Weights of a small GPT-style language model, trained from scratch on English Wikipedia: no biases in attention or MLP.
MLP neurons of a small language model. Each row is named by its layer, matrix (down: output weights) and neuron, and shows model dimensions 0-63. Each number is 50 + 10 x the weight over its row's rms, rounded and kept within 0 to 99. A neuron's up and down rows have the sign that makes its largest values positive.
A block is one neuron, or neurons of one layer that tend to fire together. After each block is what it responds to, as a language model described it from the Wikipedia text at the highest values.

L4.down55:59 46 45 68 39 55 28 54 38 46 57 58 38 45 47 51 40 50 73 58 48 44 59 48 46 54 58 48 54 47 39 41 38 33 47 43 64 38 52 57 29 64 61 36 39 67 44 62 35 51 46 58 47 40 26 47 34 52 44 55 54 55 45 63
Wiki heading and table delimiters. Closing = or == marks ending article titles and section headings, such as "= Wither (song) =" or "== Books ==", plus | separators in table header rows.

L2.down143:56 45 70 55 52 62 50 39 58 58 39 46 69 26 42 33 56 64 44 51 42 54 53 57 62 67 61 55 53 46 67 48 64 43 38 57 49 44 48 36 65 49 55 58 52 74 69 62 49 63 55 53 62 51 35 59 33 52 51 49 57 47 62 60
L2.down160:47 53 47 49 67 40 48 42 59 56 61 49 48 41 47 55 59 68 62 62 50 71 50 58 59 42 61 39 47 65 36 48 67 75 51 45 37 52 44 58 53 46 47 38 45 52 49 51 57 79 44 63 74 58 57 60 43 44 60 43 41 37 41 53
L2.down182:69 52 61 59 65 59 40 59 51 46 45 48 54 43 60 55 44 75 46 63 37 42 58 43 55 42 50 55 50 38 54 34 69 59 41 66 50 46 80 46 40 51 49 46 36 50 47 46 73 40 37 66 45 33 45 51 50 42 42 45 45 45 43 52
L2.down367:47 55 35 39 32 63 45 59 71 31 58 53 53 57 58 43 61 46 52 40 53 40 67 51 53 49 55 44 39 56 47 54 58 61 43 47 53 48 47 31 50 43 39 58 53 62 39 61 25 47 49 79 46 47 51 54 45 49 59 63 28 23 59 39
L2.down392:23 54 40 56 55 45 68 42 47 43 64 54 67 54 52 76 47 53 31 50 42 54 46 40 45 49 43 58 52 62 42 40 53 68 51 56 39 47 56 30 56 53 57 55 49 60 47 40 65 66 41 49 22 39 47 72 64 59 59 55 47 45 51 54
L2.down493:65 49 47 52 55 35 60 54 48 54 72 29 43 50 64 43 58 46 46 44 56 85 53 39 52 44 61 43 66 48 64 45 47 56 40 45 42 39 50 58 61 42 31 62 50 49 31 63 43 49 48 68 64 50 27 52 62 41 56 51 63 51 66 37
L2.down548:51 31 35 61 45 44 50 65 45 36 48 52 33 49 45 58 43 41 47 51 38 50 27 45 59 60 66 55 42 48 67 63 41 55 54 49 53 54 61 47 57 53 51 58 62 49 57 55 53 56 52 47 54 66 51 43 37 44 47 35 35 66 34 44
L2.down611:59 53 54 51 40 38 38 43 60 42 65 46 62 38 55 47 60 60 53 44 51 24 59 39 58 66 61 39 48 34 49 36 68 54 54 46 52 26 50 52 48 41 35 38 48 41 59 40 53 47 39 61 34 56 62 34 32 46 31 24 44 75 52 41
Piece after initial M/B. Word pieces right after a lone capital letter, mostly M or B (M-as-ada, B-al-timore, M-en's); also the " =" closing a Wikipedia title heading.

L3.down26:33 57 43 46 49 64 57 60 47 34 27 49 65 43 62 70 55 46 56 55 60 70 44 53 58 70 60 36 59 27 55 59 43 60 61 50 71 41 40 42 47 60 43 51 33 43 47 50 46 51 56 35 55 41 45 60 55 44 58 47 36 74 39 56
L3.down36:42 49 38 42 46 70 49 53 42 25 50 51 53 42 62 62 48 51 60 35 20 21 53 58 39 60 68 46 35 37 48 31 44 44 56 52 53 56 48 41 39 49 47 52 58 50 34 53 39 64 31 57 79 47 39 43 46 45 59 54 36 65 39 47
L3.down129:41 62 53 59 40 41 57 66 52 39 54 51 58 62 55 70 36 66 63 63 44 47 59 57 63 50 64 52 53 59 51 75 70 48 46 47 49 48 41 56 44 33 68 47 34 53 41 46 49 49 48 44 45 39 42 34 46 32 40 55 47 38 47 58
L3.down179:45 78 29 48 43 51 64 38 54 52 62 56 31 55 85 44 33 56 47 41 49 49 54 49 43 35 48 51 56 48 42 58 41 54 44 60 65 62 41 38 49 43 50 45 55 39 63 51 56 45 44 51 53 47 37 46 55 50 48 35 48 55 54 58
L3.down238:58 61 61 40 18 42 42 45 51 41 55 52 37 54 74 54 48 33 63 38 37 33 53 45 62 39 56 35 38 56 36 48 49 55 55 52 57 57 55 50 47 51 57 45 36 52 46 47 54 62 49 65 65 55 32 48 50 49 37 47 49 65 57 34
L3.down305:38 58 55 53 53 55 40 53 50 25 42 48 54 53 25 49 57 47 40 60 62 34 45 62 42 59 56 33 49 28 74 41 53 44 57 46 49 55 65 33 41 56 55 55 35 38 53 54 44 52 47 48 41 35 59 39 55 47 32 50 50 51 29 55
L3.down376:51 37 44 52 50 44 51 76 60 57 39 42 55 49 45 49 39 32 64 36 65 20 51 51 55 43 53 53 51 51 55 47 36 45 61 67 46 53 49 57 45 47 60 50 39 51 34 46 50 27 55 67 56 57 50 39 35 58 54 45 56 66 48 43
L3.down507:39 39 57 49 43 47 33 42 51 39 55 58 28 46 58 58 43 50 62 39 53 40 50 57 45 42 50 46 62 39 49 48 52 61 60 57 50 36 53 35 56 50 64 56 38 31 46 42 43 45 37 52 53 55 51 39 54 29 34 61 55 49 44 49
Heading closing markers. Closing "=" or "==" marks that end article titles and section headings in wiki markup, e.g. "= Josephine Angelini =", "== Sources ==", plus a few word-final fragments such as "ron" in electronics.

L3.down15:52 61 55 48 40 37 57 43 68 39 51 63 53 51 60 23 65 37 37 51 66 42 51 48 59 23 64 51 38 53 69 33 44 54 56 50 56 39 43 44 47 56 55 45 45 60 63 44 41 45 64 55 65 48 44 54 60 31 52 60 46 54 69 56
L3.down112:51 34 36 51 49 48 85 29 42 41 41 37 56 49 36 53 58 59 55 42 62 36 46 57 47 38 62 52 63 49 55 36 51 42 56 54 39 64 41 48 55 44 53 41 38 38 38 61 52 47 53 48 67 33 40 42 60 41 46 60 42 67 34 36
L3.down143:77 45 64 41 64 37 57 34 43 63 62 51 62 60 54 51 64 61 45 59 71 49 72 48 61 61 48 48 57 64 53 39 45 60 61 57 46 65 58 52 63 53 48 45 44 48 69 43 47 60 61 54 50 44 38 52 52 60 45 50 46 51 47 45
L3.down175:44 59 51 57 48 50 63 56 52 42 71 61 46 49 54 42 52 36 59 60 38 53 63 53 64 69 26 59 46 46 65 27 48 30 45 48 64 64 50 54 35 41 61 33 36 40 52 47 64 67 44 63 44 46 42 45 42 71 49 56 54 61 50 44
L3.down264:56 58 51 72 53 42 55 67 53 56 64 41 61 54 63 48 58 50 65 54 38 49 72 55 75 83 69 55 50 57 47 48 53 51 42 50 59 45 43 49 52 42 46 58 53 52 51 34 52 56 33 53 52 38 54 51 48 55 38 52 44 55 61 53
L3.down281:52 70 60 61 59 55 48 54 44 49 56 44 54 58 63 47 52 50 60 49 51 42 47 52 58 49 54 57 41 36 41 57 75 47 37 30 46 72 38 53 62 43 47 31 60 46 38 42 63 46 57 75 57 41 43 57 53 63 45 59 50 62 55 33
L3.down418:33 43 48 57 59 56 40 58 45 62 43 52 48 53 50 49 43 49 54 64 48 70 62 68 52 59 40 52 52 64 58 57 39 53 65 50 54 72 55 46 40 49 43 79 57 49 49 38 53 52 47 47 38 55 46 61 61 39 54 68 53 67 59 56
L3.down562:36 51 40 57 51 35 62 63 44 46 48 51 42 39 48 36 45 50 48 40 49 36 54 49 61 44 46 53 42 50 70 59 50 51 55 15 64 53 73 42 48 57 42 64 45 69 64 49 36 49 69 59 53 39 46 54 43 47 42 47 47 37 47 29
Predictable word-start fragments. Opening pieces of words or names whose ending is easy to predict, strongest on "dire" (ctor/cted) after film or series, also "College of", "COVID-", "min(utes)".

L2.down71:27 64 51 61 23 41 50 55 39 62 48 52 45 48 44 49 42 65 55 57 29 70 50 48 47 63 52 51 37 53 47 60 54 50 46 44 46 42 41 42 36 73 48 49 54 41 57 44 37 57 33 71 63 47 45 49 32 47 43 38 47 50 63 34
L2.down81:52 40 55 44 53 34 45 42 38 62 42 34 57 63 55 34 57 63 49 46 54 28 47 47 39 71 68 45 54 61 39 45 54 45 45 48 40 54 40 73 55 54 52 51 49 56 58 49 43 53 39 44 68 36 54 50 68 46 54 56 50 58 66 55
L2.down241:42 54 61 39 56 56 84 30 36 66 63 54 61 47 61 59 49 51 52 50 34 43 46 40 56 67 68 51 52 57 44 54 41 60 36 39 57 47 38 49 48 50 41 54 38 59 40 49 53 66 31 53 42 56 48 60 32 41 55 57 45 56 55 52
L2.down242:50 58 61 62 38 46 67 61 47 50 60 54 75 54 46 56 54 64 51 47 47 49 77 54 52 63 56 36 43 75 48 28 53 66 43 68 37 48 34 42 63 55 32 40 35 60 59 55 44 44 26 48 52 54 47 35 45 46 47 56 49 57 46 44
L2.down410:64 58 54 56 52 68 48 53 50 38 51 61 43 53 53 42 38 63 42 52 52 40 47 50 39 24 45 47 67 44 46 43 61 49 71 66 43 33 52 67 43 47 61 37 49 51 64 62 61 68 33 46 56 58 50 49 49 47 49 31 51 55 33 49
L2.down470:56 74 50 46 53 45 52 53 53 43 23 48 44 67 64 37 37 68 48 41 56 70 59 79 58 62 63 62 43 69 35 48 62 50 47 80 47 51 45 38 56 48 40 47 37 57 61 47 60 42 47 63 59 43 37 65 58 46 39 58 47 59 50 51
L2.down513:47 42 47 77 61 45 44 48 51 62 64 53 69 38 31 23 56 39 43 51 47 67 71 53 60 51 54 46 50 67 54 52 54 58 65 59 49 65 54 28 61 59 47 38 56 65 69 62 47 48 48 39 47 63 51 62 44 44 50 52 50 30 48 45
L2.down575:44 45 37 50 54 53 52 57 53 49 55 45 49 46 52 51 48 44 61 46 41 46 61 53 63 83 69 41 42 73 47 48 52 44 46 42 55 56 62 40 44 65 60 49 40 55 54 45 53 57 53 54 48 54 44 61 52 52 51 36 48 40 43 50
Word-internal hyphens. Hyphens joining a compound or prefixed word, such as Al-Khaleej, all-round, three-story, post-rock; also the line break after an article's short description.

L4.down249:51 55 56 53 65 54 56 47 48 40 69 56 48 47 46 55 76 46 66 48 38 43 58 74 38 58 51 29 57 38 58 46 49 60 58 53 50 47 50 42 56 52 45 47 51 56 55 38 36 65 49 58 40 56 63 54 59 57 55 53 51 43 59 52
Word-joining hyphens. Hyphens joining parts of compound words and modifiers, such as on-line, two-seat, U-shaped, NBA-worst, UTC-6, with occasional commas and mid-acronym letters.